Weights of a small GPT-style language model, trained from scratch on English Wikipedia: normalized queries and keys.
MLP neurons of a small language model. Each row is named by its layer, matrix (gate and up: input weights) and neuron, and shows model dimensions 16-143. Each number is 200 + 30 x the weight over its row's rms, rounded and kept within 0 to 999. A neuron's up and down rows have the sign that makes its largest values positive.
After each neuron's rows, "fires after" lists the tokens most often just before its 100 highest values on Wikipedia text that the model never trained on; "fires in" lists the words (lower case) most often at its 100 highest values on Wikipedia text that the model never trained on.

L4.gate408,179,204,177,257,133,169,190,263,182,181,237,133,237,133,204,192,170,199,194,216,162,187,171,196,186,222,180,256,164,158,202,201,262,192,153,182,217,219,177,190,193,289,146,199,216,192,214,235,156,204,222,214,233,203,167,223,180,223,195,232,183,210,215,185,164,250,219,241,241,273,119,240,177,220,222,226,163,190,230,217,182,215,226,208,202,221,239,202,216,270,196,165,209,220,192,157,211,187,160,205,222,185,202,186,170,153,208,240,188,242,184,188,220,230,194,227,238,186,248,195,241,206,195,226,131,194,229,184
L4.up408,182,188,262,192,222,191,227,187,234,190,216,159,209,234,199,150,170,149,230,232,193,198,223,195,254,219,220,223,148,196,250,175,204,205,125,255,215,216,158,199,182,183,221,179,200,183,208,225,206,211,204,234,242,182,243,215,241,190,257,251,214,197,167,265,142,151,156,206,182,184,186,179,206,177,172,184,144,230,190,224,182,210,187,215,129,193,197,187,188,247,208,231,194,246,139,141,212,162,243,169,173,179,203,181,204,155,215,198,179,159,213,228,179,175,243,210,197,179,221,255,204,160,225,195,221,172,189,143
fires after: " of", " The", "r", "og"
fires in: "the", "off", "officers", "official", "office", "theatre"

L4.gate496,156,165,206,142,206,141,232,205,230,174,266,183,181,211,159,216,234,182,205,142,243,222,204,194,210,176,199,201,162,205,205,180,213,214,203,211,223,244,172,174,146,233,269,179,180,235,206,194,184,208,203,203,209,218,200,204,215,243,245,251,167,145,248,196,180,213,234,254,231,212,212,188,180,182,198,233,140,186,193,178,219,189,177,169,171,226,196,217,174,225,228,121,141,218,182,181,205,188,279,171,193,223,231,195,161,245,163,192,209,209,180,164,167,195,192,189,240,158,216,201,215,224,209,189,229,212,196,187
L4.up496,177,195,232,206,166,174,186,241,274,185,213,162,259,215,229,211,141,192,189,219,205,174,181,169,151,228,218,182,180,219,227,171,213,215,235,214,195,309,139,189,204,204,237,234,184,218,204,210,230,219,176,171,131,197,202,232,231,220,254,221,190,245,216,263,195,205,256,187,154,222,179,182,167,243,180,252,214,191,202,195,159,174,223,243,215,181,228,187,157,166,184,233,153,205,181,184,237,151,150,255,186,245,228,229,218,173,160,220,202,241,161,252,213,202,181,175,231,191,211,211,205,195,256,180,182,251,194,167
fires after: "on", "i", "r", "ir", "2", "4"
fires in: "second", "third", "2nd", "senior", "training"

L6.gate436,211,206,147,211,134,203,213,230,187,251,235,169,183,205,257,219,184,201,289,155,208,134,221,204,204,184,187,189,208,180,165,233,150,188,210,211,208,242,195,180,212,226,197,208,219,270,181,217,246,161,194,154,236,200,213,135,164,195,198,212,192,221,225,187,247,217,139,208,215,144,237,182,185,257,254,228,215,195,226,197,203,228,257,228,191,239,185,208,263,192,189,247,198,193,173,205,189,167,188,204,240,218,228,238,185,225,162,198,163,173,200,178,190,202,217,206,256,204,202,241,221,196,209,168,194,190,222,229
L6.up436,207,168,171,216,178,155,252,233,239,170,283,195,179,175,220,159,174,231,189,194,235,187,168,227,202,202,169,212,140,203,186,204,255,177,212,275,232,210,188,237,264,191,222,207,241,195,177,225,217,171,133,172,156,211,177,149,174,199,214,240,203,176,207,146,206,220,254,191,236,186,223,198,228,207,160,205,210,221,176,253,221,217,247,186,196,263,176,191,229,169,195,199,143,180,199,183,159,204,215,211,209,238,197,138,232,129,213,217,189,120,195,187,181,193,235,209,227,214,200,214,181,221,205,229,243,184,157,243
fires after: "u", " d", " M", "y", "on", "d"
fires in: "august", "may", "years", "days", "month", "although"

L6.gate260,214,120,210,189,239,206,193,182,186,191,184,153,182,244,192,188,205,195,150,163,235,129,155,192,205,223,200,188,168,175,220,233,206,216,208,136,251,159,185,160,209,259,187,221,176,212,203,237,180,153,229,171,192,251,169,196,253,213,219,212,199,159,212,189,199,238,174,173,181,186,213,150,193,169,207,206,173,196,193,205,238,209,154,213,155,190,140,193,191,198,207,166,217,186,223,197,198,227,217,221,214,233,239,228,202,199,202,156,195,229,229,207,172,176,129,189,196,212,163,190,137,219,210,150,183,204,146,187
L6.up260,244,197,167,218,160,212,220,167,190,195,245,153,165,247,181,129,197,199,158,226,226,242,216,195,258,236,265,192,167,247,196,208,223,204,247,198,214,216,161,244,213,228,205,193,161,203,192,213,192,180,233,150,211,292,237,199,171,206,213,230,217,183,169,208,194,227,195,148,220,161,220,203,167,123,138,192,210,167,185,212,204,159,192,186,198,186,224,178,254,234,205,173,221,180,197,159,184,198,181,176,232,221,224,217,145,177,174,206,169,222,194,231,124,199,159,226,245,187,182,249,169,182,227,204,175,172,173,234
fires after: "r", "om", " m", "il", " M", "o"
fires in: "children", "men", "women", "coach"

L4.gate495,174,245,228,175,241,191,228,210,182,264,196,176,173,159,276,170,191,206,186,238,235,245,211,215,182,172,203,194,219,144,186,193,186,179,226,156,183,235,196,205,204,200,177,184,240,241,253,191,203,154,202,159,215,242,214,199,231,238,183,175,180,222,188,188,116,223,209,204,159,191,195,227,205,255,243,214,161,182,162,215,192,193,158,148,232,266,231,174,213,214,244,245,229,210,152,244,219,210,179,215,208,202,205,229,209,233,137,205,170,228,218,210,137,213,150,200,236,169,191,172,195,236,192,200,177,234,163,167
L4.up495,166,192,219,135,212,229,227,150,228,256,206,204,225,277,147,263,147,214,208,210,197,152,253,165,199,172,235,211,206,177,300,177,219,223,178,202,203,199,214,200,224,162,201,153,160,198,222,181,161,186,210,238,218,96,158,193,215,230,231,193,162,224,183,230,141,148,245,143,191,174,213,183,207,235,194,169,196,202,186,222,195,187,227,180,206,153,226,226,224,157,185,181,179,190,189,242,173,209,172,182,174,174,167,205,175,233,196,209,217,204,197,223,198,181,241,225,196,247,205,168,181,226,236,227,160,165,159,204
fires after: " h", " the", "it", " is", "ain", "is"
fires in: "had", "him", "them", "himself"

L4.gate411,192,146,180,200,212,193,225,216,221,177,203,165,177,168,212,162,192,222,196,213,251,192,209,202,147,162,189,212,251,165,192,171,180,186,221,128,225,250,206,161,220,215,246,175,192,181,198,256,212,209,207,211,162,179,157,176,199,197,213,168,205,238,282,208,187,202,179,187,187,242,232,236,253,177,244,193,190,195,208,206,187,152,182,207,183,188,250,189,200,184,181,180,130,224,194,212,184,176,193,212,245,209,238,213,112,266,192,247,211,238,185,250,155,190,199,225,222,224,226,215,227,183,249,153,176,171,212,246
L4.up411,155,183,166,176,218,178,176,226,210,209,213,236,215,227,240,237,208,168,187,256,236,209,229,128,206,199,232,179,140,184,225,222,245,218,188,153,187,153,179,202,156,186,185,160,209,204,186,195,243,198,242,201,185,168,247,199,185,261,204,198,189,170,235,206,213,188,212,161,249,194,231,200,210,228,234,207,298,183,263,223,195,209,221,158,221,209,206,204,235,149,191,247,189,201,205,174,195,213,166,179,213,192,217,170,226,242,191,188,232,219,171,180,181,196,206,141,170,197,207,228,230,224,238,161,270,253,164,232
fires after: "e", " be", "iv", "m", "ain", "o"
fires in: "between", "been", "remained", "received", "remains"

L4.gate37,148,213,191,229,203,241,234,163,197,204,214,133,216,253,174,201,234,208,215,219,239,175,149,180,180,192,192,148,201,217,204,235,189,179,279,182,250,189,197,140,146,158,195,194,180,202,179,229,221,221,214,224,237,235,193,199,148,172,167,253,194,165,193,233,161,279,205,208,186,199,196,169,187,194,210,155,221,193,147,209,167,265,227,178,169,186,159,197,178,192,206,205,188,235,191,208,234,228,208,173,181,167,229,188,159,204,196,192,197,193,224,195,185,253,208,163,186,211,177,229,231,234,184,242,183,235,238,222
L4.up37,150,245,237,217,228,182,185,168,188,237,161,175,180,215,177,211,167,223,206,173,196,192,158,177,186,124,210,143,162,237,245,205,211,194,204,215,165,246,231,208,179,225,236,209,250,177,154,207,228,211,256,210,252,227,209,187,207,303,184,254,210,147,152,211,193,254,243,236,225,234,259,138,184,181,191,136,165,225,215,221,197,282,198,189,213,205,232,225,171,161,166,200,213,240,235,229,168,194,200,176,205,166,212,197,181,223,190,211,171,193,182,249,170,182,239,194,219,197,191,183,206,210,215,217,197,217,165,216
fires after: "ot", "ers", "or", "ect", "am", "it"
fires in: "votes", "version", "history", "section", "games", "game"

L4.gate389,203,151,214,164,215,204,248,195,205,205,161,199,258,243,216,210,192,251,136,210,251,167,186,216,197,200,238,208,186,186,231,219,201,169,169,178,213,225,178,150,192,208,204,214,203,222,204,263,179,164,197,197,196,232,172,219,212,216,260,229,186,147,167,137,193,222,143,167,179,190,172,202,193,207,271,221,242,219,163,175,206,241,190,215,207,195,199,210,164,202,207,185,209,177,258,208,220,245,171,206,236,206,183,208,181,234,193,200,195,207,187,157,192,211,162,204,189,247,214,180,241,198,193,147,141,238,230,149
L4.up389,165,230,216,251,208,182,198,167,170,158,221,199,163,219,221,203,184,196,241,243,191,201,242,195,227,222,242,200,230,198,157,249,223,196,285,223,212,211,173,191,183,179,179,179,211,191,225,225,195,177,152,223,233,268,155,187,202,136,174,134,166,214,232,228,205,213,186,194,184,181,213,193,236,218,197,211,256,203,220,247,241,163,190,216,243,209,221,184,235,181,194,154,202,224,165,216,223,168,214,191,162,211,248,189,250,260,160,230,192,250,207,172,244,171,210,211,215,156,186,181,210,132,162,218,167,200,160,215
fires after: "or", " pl", "l", " r", "k", "art"
fires in: "born", "place", "running", "started", "worked", "replaced"

L4.gate171,178,193,147,156,230,226,214,225,183,202,222,216,173,208,158,189,224,194,221,232,222,207,182,225,233,142,139,246,190,206,213,182,203,192,235,169,215,239,197,163,202,160,201,205,168,154,187,242,199,165,190,166,256,175,218,188,158,218,189,174,207,171,136,184,191,201,183,204,232,214,236,212,199,177,198,223,224,200,212,243,170,187,216,259,201,205,201,187,175,209,184,215,134,196,239,193,193,187,130,184,199,187,220,189,177,249,163,204,154,210,251,166,184,259,174,207,191,167,188,218,221,194,176,147,156,218,233,225
L4.up171,202,222,183,225,190,203,215,197,266,199,144,210,194,224,192,184,257,148,199,261,258,219,165,213,181,162,221,203,202,214,201,228,239,214,234,207,184,204,187,215,230,163,161,144,219,234,221,184,214,209,203,159,264,184,149,216,160,224,177,208,199,170,183,187,181,174,176,145,245,191,153,217,187,220,231,255,163,232,233,211,204,153,217,187,245,148,208,196,164,228,143,222,258,177,186,191,222,194,185,210,177,209,233,165,169,218,172,170,155,257,170,187,233,183,230,191,150,160,201,213,170,222,174,168,227,183,224,209
fires after: " b", "ot", "p", "t", "s"
fires in: "both", "between", "other", "across", "open"